Part of a small language model's weights.
Architecture: LayerNorm before each block, no position embeddings, biases, tied embeddings, ALiBi.
Training: a variant of Muon for these matrices, 567M tokens.
MLP neurons of a small language model. Each row is named by its layer, matrix (up: input weights) and neuron, and shows model dimensions 0-127. Each number is 128 + 24 x the weight over its row's rms, rounded and kept within 0 to 255. Numbers have three digits each.
A block is one neuron, or neurons of one layer that tend to fire together. After each block is what it responds to, as a language model described it from the Wikipedia text at the highest values.

L4.up326:157142086146197161151100086153123149107114119139131134148096092167138177124134137168098124136086132130103122143147123101093152090109123098105168144125125051102168121139131081124131114136074101122088128119069113114101161139132123128141079175120124163125092161174102113132140171165164119099139161126110196155100139140125129150147110134157131161164167143134144131108108132156134125110078
Description: Subordinate clause openers

L6.up58:155148138087162129147144127164125131121119162066106084131139132119123150119106149088138161118081142187166160132117138103152122157133143138127142110091145090133124171121118118152147133166154103160142155099100143122095138147142153138119103177119075138102103137149113132096154142159114174141158129086121108137114144144148087152134131117097107091144175096135098123177084104133150122169139
L6.up98:165132126180110151137111096113138122144129128111169103142123145140172141114136130144085115109103183136138087122094104115123124129085154114116121162124162137107151099090142112140150157160132126127134120124158155091171166161129137090126125165125073114162143136148132136106146154115109091128071105116098137154091132167105149121174131192119114076143100107131083106143088120177109140101138
L6.up254:147108127157122125162093122141126149186129146109141112099129080146128156131152132122126135110125124161144160131084135124089130148120117105140158111134128145109104133141119109112099134170131119125118066170118130112124177124103140162067126111086130126139121129150128131107183150085135132105146114161122147105145162107101113099133110145126139145116156131111111098136141143086141143103143
L6.up535:146123147129134153127080102176084113114099136097119165101142120135134131109098142112117120078099152091143114120115090151106100130145147154139102125122124138148151146131101168153136109132155121137115133094109119121107169149173154127119138138118118128115115144144163143115128162124122143177123079111105144089145097151154145169139114117169126092114136112068089148116124125134128115135114
L6.up650:166151129125114148158127163146142165137113136108145127102096139118117158107143142152139173112109130150141142127164117130086101100126157155096123133111137145154108144127175133113145138111138170112134157063073120120149138133115153101137132151125100139102126126150160142109147182125133096157112144112090104147167102124177119101125164136122137136142186104141101090117109069141127154130102
L6.up884:130142153153140092110115165110105131100132161120155119070116121108099172153151149122124143142102122132129111137133169121156149127099172113144174118144113148098111133117109136112110128089071112185157129119129131149113126115120115157116143151125133126117113147125125107090131172119120051116058122111117132097152143127122158143160131137091162117081124129105112143157157108108169135151149
L6.up1256:174113090129112063125126163169110110099109177074128130136161118161146114102153121126148156091116149136112122127122138104108169129064160152132126097136121125085108135073144097134129124138152149115139108139121128147128143162144118100094145155096110180152093108121146161105137151131106135159109166139125110135150126148145124164125124141121130159125134086158194091154095150108151161096173
L6.up1407:132170127154108142121134144104108137135129130103111118143109124114127111136158105136082143115144084175083137097114124148111152092081104128135165108109166144072116125103144118176126141111148107155102156183128136162135149143131163144162137132124100141080104119145126135123164103164123127142144118172137152132113141116134114150103127088067157117136161118162132186132087124112149125151097
Description: Prepositions opening phrases

L2.up139:130168162174138102136127159149108139080169104120165117135102133098127170133084069100144141143132137159122113117158165146142142134117172168127135075120123116086152155141117154118161118116145135121125183131141124131118116091153100164137123136158114124121094145156115109122156100100130124129122144150152152092111148093135123127121123127126139098122109134136078131176131147080119125117137
L2.up540:124138149178167111160121134117131142152162110145085096127115175122143115149105090128133132167102142108076121087189140170162111129111122174138104108124162095073122117154146166098152142119149131130162177132107110131106119118147115162107147096101093131145105133158119121142169151120160141145123115096162116146130124154117168149134107108103134109132100144136104150156131135084156130130170
L2.up570:154137144150116142161136178137112108119134158128095165124138137117120162117097092155142160157179148204136129169159125132117119158111131126131136078132154107136124115136135139147115155097135097126112158133103135074114114087129070126118125161111093152126143157116108146165140119127172118147129168133127130117136124154087146164071128107098135109151125168124083110144101110098090136100144
L2.up709:136140113155107124098155122101151092115121126173086147130118148095099162138124117179131107131138159122155141138120135086174144102071122184161115080155113125150152130132179111132075111123136149168144153118151122107127156106161155094107123164116083152104098094124116143115121164135130136112117135144164145150124144113115105157138109136115164118145126145142092165105167139129117142108163
L2.up753:144127115105128171131122100187087081135158116124145137121153144136077149132099078156154139111143125150124162100147167116128138129149092155108083106112178152104073128123152135094176144163121137152114156104115152110103141138098125082107134107134128160129132139171108146120102148113138092147117155087101094126114180108125129172116112103157125113144154100108125126133151108059116083093127
L2.up931:085111132118143091132162105098153125112126101102114118127098156106110143161113114107145120173123173120110140114162110102110142102179107177149129075192116124122147141120169161137136114140117111108120157139163094133129132109137123174153105106147138122138126118118108148157126127126157098156082157086092132128096117093097142163095117067128097133112147107129126119111165154107139176117112
L2.up1147:146117124119103138150168102150167110137132115139129155129151170155130146183136112145143128135124173087098166099146160153142098104086090146121104084127145137138098092116179154111090136128112106147114150125165167101146160113150111120111138114113135143129121176132132144147108115138190119133118122106125128140160110171119150165152114149151151103105113152124095148129154074106105130078167
L2.up1191:095137163120115135155167127119118150106137098114087166101163151074138094134121142107087148148104132120093131123172128119104144128119142131138125132169141121093116139115139134103111106140148103124149101119143127157162133101146121110093151118124148148172160121163126159148102183131198136118158135118133133123096173095134115164135155131143124111126149160150117154155176103122131181098183
Description: Table header separators

L4.up1102:096110126121143115153101137106138138145152091140148136124140164170116154087136131165123124108176086160140161086125071105168119115137077125132111123145138124092113140132106117166099161140133114130118147141158115165110130089126104132111137147157133119140109104125173117137109116116131141138149088126145122105149061180091107142106151153138165072100111124182127135092155103154084084146161
Description: Score dashes and name fragments

L2.up24:102160150096157088170139134080141114129135149103127089144164153145121126120135121117132152130129053149091126143111141161101175124145163115158137168137094127110116064122121130143129130123158117152138097092162156165116142125161102137107148116106109124134137115145102105112172128132110125142135143103116119166104147121076149148131142112144116126175101121151142146125099141178145130114128
L2.up107:109128155148122159129123140094126116071106163089136098155151127153111143145152149184129096141112111105104176117130186140106124105116121139134162184108101159111162142120151123092138145133122135096179152102109158128181142120110115130093160121134109126159087106138136127140171094126120128097111106090138151124123125135128135152103143155086155141138135107117089120118123133138125092140123
L2.up121:158145144096117085145152095124124108115128070114130119159170125107127117128114164152130122169118129106150155114166148144115172102122085123123151142156128104144107145080118107143111125144119149119131136094125125181131113112147097067107152155145107091143181119124152125103155157139109146127113128096117157147119146105142142144135127111098122146105097088112150130067108092128173122136100
L2.up271:131127127098172076106183149148100116140125097104093128086141121119154122120164147141143093121127103126138174122132157141114151161132120122146138134194083106118166122112060093119157094112129167113134109129113178098115087106122135136150143154102120075151133098102141164144152106071110180164112116106124147133124166121119137164135118104159141175145141091109146128135102169138186121163114
L2.up304:097121136130104143178160083157149156111145155146158161137155135095095135156075154148136207134142176116116143144116106161107153142102113128157110107121158160109126114099120130123172105120096083099119135116136088148097108110141174149102121110117144120136105130165137119088126148141121128113088112151097090126114137153113177134163161147145121121133147140101163123140103165150104103123100
L2.up450:135112123108158112145140140094137113107148157138112069114153164121131095115075161151127145085118117110087180115124158129072177135135099162173128102124135137119142144134077088156129131103105130104161143106087194119167126112102126152132141129102156143121139126117093099104086093146157073134157113108120132167100117130110124120095112124155145163120143128120100108104105123119110056146130
L2.up1086:117133149127133115120157114107160094105170177108143126163130121158141110141116147168144104131120126115076117148136125154099165106174103140159128132137154101118127116153106103149122104107126085118160092130111139105123124109181101090150090118122104084167147112100141104134132161080112130151113114111140147169119098137093126117146108131147160154125138109117107124121089139159127108157116
L2.up1498:077164162142149143150156130113114120117194137169107131135146157084129120091144158145087140163122119131114121119169130097096122123159139130159130116125109138131148140104111125126102102085080124104173111094117143128131174105128145142137118123139169163180123115077145150119078154160178164170079161126126146107146121105140137136167136147120144124134126091114156140074109106126100081098128
Description: Mid-row table separators

L4.up236:168143130083137123110159126131141175123109100078154122106143191141139135087118162140117108140106136097141115145136054180126140125171085123118133153117143096143137148151139122118131090127117125120125132139119129102117146121120149121109108128113154129113094125181154093084121129145134126135097120149111164134130091040125155109184128126107113161123145142155132141122112157155163165087124
Description: Word endings inside institution names

L6.up6:066092097126137092122124141167168113135134093139151124128143134145131134151106098134125168119142063119101135157148147149118122117095149145103136122082115122136178094138118084151153108132098145114076113162154147118121141140150171153128117160105170131088122143140126095147118155133127102101144132126197125122091132140106099179142110134144160123166105121127120147142128130169084133156104
L6.up436:125116109116138133156124125128128147130072121119096104134127135090092172164137064100154119116099108121095131082128110176108134131126108138120133165172136136143131143117166108150137142144146132091147143105103118141085140166106153114166100141161132125136109103167107083146079132128104131153127117104130154098134124134093108121147142128125110151111155161174149183152127142131132162125127
L6.up439:108094111142137133146126140112108106112153106087142128131099176128103154176137150122117130111123072126095123122150120166141107122142132095162103157092106096131132131136142090160157134155129087144127091133149136135127153143167146122121149127136131102158124128146144162096131093104166098146144133119132128136087163123064128167134129101111145182148103103141139114115148130148118121124135
L6.up666:107147100158102105138131103147151144196090079116103125183104126150111087139135110131162147093131071144147169122143122155116142173126134138115098130119143075093135122162115092174131129120135158183117127098167120123150098125159123163109149087142148136090120129124089132115109101104121083141156122166145151117115159094137116213127093117133105110129140120129152134140138110098122104132155
L6.up734:134126094144122112117122130107119155125131155121139121123110135177122135111114104109136157147119166114113126099132098072115123133121132110133137149155142104163124110126110125104101117155136141152094136172081084116137118110120131123167124123132125164158073130182135108096125150136131074194110198158128111144113140153122140175129159128126141157139166130107124144111090074167141129095141
L6.up851:117145124119118143135085123120168160142099102125126096123115178105125130147100105143145138140116104148120109176125118107127069127162131105112131131163130086106089140131115116175125164106147119134109116125146154191137141133093197109146128103124136124104141122122132165116112125130164068141141165107125129104116142105109125167104169105127115116144161174139151125134161109128087152133143
L6.up1350:167153111110147139171111134139133141155147084104147121126081163131094135122144161180100111094091097146101146170118140150175116127144155101141133114118128163121101144148130123125146144078126145127172116113172124121115140148123162106125103104180124121131100118132129115106110139112149111145147106077122111110084126136082133145120142115124119142135130106140089131108155126141124128156150
L6.up1497:155152143125089151140161143167095157138144112152094088111106097128119147159102142131141141122124114099151147148112086155130092108152148110131174137146163106134131154115126083143148141106123134117107122090136134174123149186103153126118140135097117132133119122132105112154077128154130096084127108091085125099157170132138108187121113178143081137115120120116160150096136112130167095133084
Description: Mid-word syllables in foreign names

L2.up146:171109102110114143163115159131100085114118112112087143140139158131180107085156112144099123123134102145120168154141097104071118157118145114116103168090109106155088134133106153119109101098110178149096121141141150131122165129111127105137086144123110172144133124103120124137109131177135110133124126082116148123149101142120126132119100123103163173126114133139127106156178157147119127128154
L2.up673:116096119119109156149154132150105181115153120157108116149133118111159108168087128159122114124136120130131148108155114079118126157139135152117158164136152134099181162082087117114126092135109126092125126096150118143116135126093116076150147146142111140143108087101188142145073120124171138112130136141124132137096136130139081127082142091086135114139091122110160110122137128145153108153158
L2.up703:159120144136161136122119097135089149164125122125155114138140153122128121138109124133123135124149091121150138178086129101112172154132109120134140188078124131164115145114077167125192141114140087113114095128110124144116114118112102106133135142146109122145142124131134164143110126152135081124127113075175143152115101143130127145154139127120117135138138176142149118114128157145140095134148
L2.up767:147098088087116116117142124137135122101122112114138115140167125149125095100132132086121158132176163126117160103122128173096156131104135116158096152166127102098129170102100067091122122136157137134128130112129127147118134138150144145110119138117083095135106108123148146136064144128129112121154136143114156165138145183129120152092132199124138137131138142096151159103166144123116194113112
L2.up779:143118095142130162117113075169131112118113129124136119138123150118123133125157098130103149143140105110116136148122125127116142152089111123109129175137145124121153137169146114135122131129148158129099145144148137150113111135121145118123103173140084122124135105112094110146133106121120146133149072087107139127137109170189174142113137166184125152089116170107093114087174179101167125145123
L2.up981:121138116137124126112151149140149133154088091125147124136124145131134114104099134138114133139107101086142073131121109111089123084111124178156183182082130140114161147132144142167121170150098149132099083138126098148097137154079128152144119106111120091149149143110136148134068073113135083123142112150151088143134135184163097145136112115105103172170140175113122075101183115078146127143154
L2.up1016:115117127122123140159079118129116143091178093092125156143117172130124146091155086125121142154144081162106163144125129104150114106125160103149096160113104111142110109160105114068141134125117134141101140148166138119129130137109138168105151158128098117138116072127136115129106106195119153099107096140131108098126149152148115126127158171141073148133115162143168138179118133074117108118140
L2.up1132:151088091113111125142142146142093149096138130160151105117114087155101124135123132104104150059148129096123150142126122145176095135137132116121145122126152135097167132117164130108150121107140158101097155198162084144047121152090146113103122149138109108134096143161122098099100089125117128099126154105117130164125117157118105149081110112156152162124095135129145124158119145128123101133126
Description: Final name-piece subword

L2.up70:121128123137117097099130098099131138155097135129136098118169131129138163127124154171149144110150147143102143133113104164108113114166115129147143134128153118154152122131121135119096135124133148142126156127120136136185138137149065134133155155129115123135124084134111152117153143096117150122147121143125112143142092151115162124096105077147141112150164077124109088108141087124117116125097
L2.up353:130124144076094148134122103184151104108109107180142142153125129132140133074105123075076110129141119120115125140104101130113131141161151077136187109111115096118066128086127125101142147117138120101115128145123116165155141124160134171107124090120107115130143122099140123118150073151112115123096111124118198094122188111105148134137151146133178138093115099138101127149102111133128138121126
L2.up428:139120096091110121113147159141098112113095173099149074127179119137134089136088085132140129103134129126133151144134144139084145117138122193096161134147162136117123117125151151135157086101122127164138093125114171139169138129161088096135112147143134168100140125128159147103146124124134136115140134136124196137155142176129152147096097110102145139108152103128094136112149084139134129158102
L2.up568:159126124115126112147116159151128152106118100081140124170131137116149168098103160105104102157122159144146129125161100150151126159125118175135097063112104073157121140118104167094128135117128154085109155147147133100128115111133102140120149179155114137137163131122178134114102136128100135071074128099101123099139136121122104145178114126121133100086125133149139125095132118115111128124149
L2.up871:152084122136138142122136137164143114143120058118117129064118131099171104141125140148159122112133129109106126144139115157126146176129126157164164128103105120150139156165122116062154104130125130140137104159119108119190172133123137081129106135156134142075128092103122131115157161116126108125131129089125142120085143130141159124113139088118141092148132131152141092104104114138130125163150
L2.up972:136113089102117124108128113090091167094125113138147120086142147134162190077127113081133159104157119079128130168133093169126103129169133124118148152164100131121122143150163105103127151165119161157135146144148110104153089163123100143096102077136139156133160132130092157158141137178104141173095165112148094147098068114132128147099107103142109095108107122145134153146165118139106141111154
L2.up1071:119117119147143119081105160104138097128115174107144149136169133099210141137115133149123130096125138119115143162144106128137162105129120106128131157123134135172106102132162142115074124126118088131125123154128069142155120125147141134116105181157111147120165141112152126138113164135103153080124119112137116104138145102185146122116138133172135144110122192177100086157129157125152163125169
L2.up1474:135120128166135122127121105139156161151164135201147090138108115174147119131099086128165141136106116092070123130121096126105107143119095159094142120124143111160194140140156140091131128151087132096116120140096180092136136127111138125129117081168137106111103109113129132107166118103123137104119103145112116107138141108156123158151149112113136114174151163123116110191149135114158126107135
Description: Word-final noun suffixes

L6.up108:121132122143136135122115120166135138071159129118146139117119127091114153109145120124111107076174152114118109127126088121153105121101157101134127151088137085171106131112101140138094140141138094158106129115147147098128123176100130157125165154140122137104100122155131126133133109118130156149151195127084138103140116147134129076102097117088126147076109107082093099160110147142149159127129
L6.up140:090161135121150104099126154169115137168144088131122099137122135127097142118072138079148131125111129142107134118100107160133140144085120157104146174153127168161146112136144120155095140109115158130164109138126106104126130074157119133185124073114125062105142124154124127111136116099166111099110120143123175132157104143154162116106141131123115138103136111118127103130168123110158122132127
L6.up212:123098157175098146163138158125083152115124091116115121137123073111120107128097112127101132121147160094145111123112091183073158142118121170112136158122130101176149169133084136118099112164144141137124086085149149130178105117089085151122117136119170124105153126109151128151118120137139124145127157119113179150131122129077135125094135123096141124098146115150110102126141127136154093124115
L6.up1006:132118121087123086169135114109157128126111132129141099129145150092114122112144137102106125109148123125105109170177111147134115119145158146143122119140124068154131108117115134119092079155160149116136137112147117110148089154121122141133128128152160145105136127128125067132156100177145143127147110115109131115101157084132118120125126129078151098112140123153120151166131082136160120119147
L6.up1027:141117160144119129107133111115118110182145130141137138159135126156099135174122094110155123153141116084105121137121093126105160140112106171148116110137119078181147084092119148178156092140123168107101073134153153131160108134131121158154120156112174120114161120109172120138122119094134099144184162149081156136177122090134130128133116092137122115089145134104102116139122131130118111137136
L6.up1040:111084102108102109147166144171131145159138109120114128134121100135132099097134097145118145132130167124106162105179082147123143173119116143179112126148145134127089156115126152143099135133130155140128094133133137154186104099123138096171135145092133127108096162126147116172142129139136118106112143070145122167121129104071139144131143142094109135096125083121115123138119092110160121124138
L6.up1098:128113139114127169125103132143121131135097152120143170171135109104110114105138128089150156132165096097099115103156138107112144102139149154125163175145113157134152122125149131120126193144121121113129095114137130086134107137099125105121124128125157108114095160098106144150093149134138123110136124114102138116146106122158166165122125158046151133110111104117132122121173145094177121068123
L6.up1133:136139178178166114164100116115139106099108096119149126111110127133144145137048114131105116113141117115113130125120123130134136128115149140129145153159117120117111141130157163154097118160183141129107133073129121111170146120124094126118095109143124119143090125126170143125160121146122143102138143110118136139138124084125118121143159133084147108101110125088145164121200113123138116107109
Description: Noun-completing final pieces

L2.up95:131117135131115122127142138151118119125128163158120129126068150165117139095080134125137168119111126167091145150190085173139115122127129084136129138107164119117145169106150147138190134101181137103085125124119134122140144108165149106106080146100132179131123123146116137110106157177154083095136156133142108151127141120147113126098137116159111143110120154159106140117098143118114085112170
L2.up232:123130158171131114195172148099085088155150108117136120142144119127092111090136142122119098158159137111133151094152124133121164112086132146189124164106149121116167123095100110134143093114128182141138120149125097102116143137101164141124077133150126099149165099132142141097092102141136106117148117138148145150129134135080138160110093127130157115115126149116117142107121152113103076126145
L2.up630:131137067126137108121090122142149139122126123166175156128119104129138128172131150095160135099117102154135147123128137124169115101153167097150122085118146151092092141152127098107138159133144148125137129164150126129086084160098144128108126085144109183144125136177112125092175174146123117154187134135147120082151147134162117119123118123073135070083132172135124149146142109096074143124155
L2.up777:120144113135135154143148159104123114135108088150152155172137144114134130112162137145105077146098135167124098143129119129151109095097177103175180140103124107105144135093088089119147087114113115153143131154165150130093127143153102091150106150105121159081120160143137121117128163130156138121153107152094110126124150132171142151114162158154100160123123136135111082145129099128128107107160
L2.up781:127130122137165138180124125115083135137139096111123145119097129122121128123117136112129096061146142142179136158120146138148152120121180160130110137139131135128134137052123148172133170162173148116091146112131115158156162141133144140115077158118154147118099122147150145108138142088140125122141147129115081123123146085104137143133164146131103132111152108100080150141124112121141109084154
L2.up1072:119151120128139097110143142108114110116110129134155150145111143113117126151134163138107102120148139137147175121137113133119145109114157117113154113115129128151130138119097149076091129145118133086092176135159149210115116173164101110125119103116085165129100059083111109126134177123161144155084130124125099121107106132167148129083146109140101162109134149088092141113111129137145104123113
L2.up1475:193161105112153130135147107131174135117126123116120151104133147112082145114151142131193145138104141146147104108128110117117131105143165128091161139091107131150118185095089140108159118134165130132143137135141096146121147119103115118124100149161052140116094161070073134168163137107131085166108086117122144144137107130135092114091135102127132125115090083111122089157105099175146127115154
L2.up1506:112160073126151143121118147141146122121106123108171136142130164119136118128133157174116090136119133154121156112105095129134108145122156040126161176111111101113121142107109122097151102129136110165109184146128159108113113150166077106109122141105083167097140113151149111160126198138200148077117109117122110108128167123171156140098124167160097140090126163113146124134121103133131082142118
Description: Sentence-initial function words

L4.up406:101146132125124147158103162113134146123137092143183121149136109135155125088164122116080140126154133086119074137137100086175097089125100130112116181091139118096111106166124141126107145119061095129135144170146120107119109160101162116154094124121096125124112121152127127130112119159141155088127131131128149152117132123142147142103130157140125118142104141140154113122118132113104144141168
Description: Mid-name subword pieces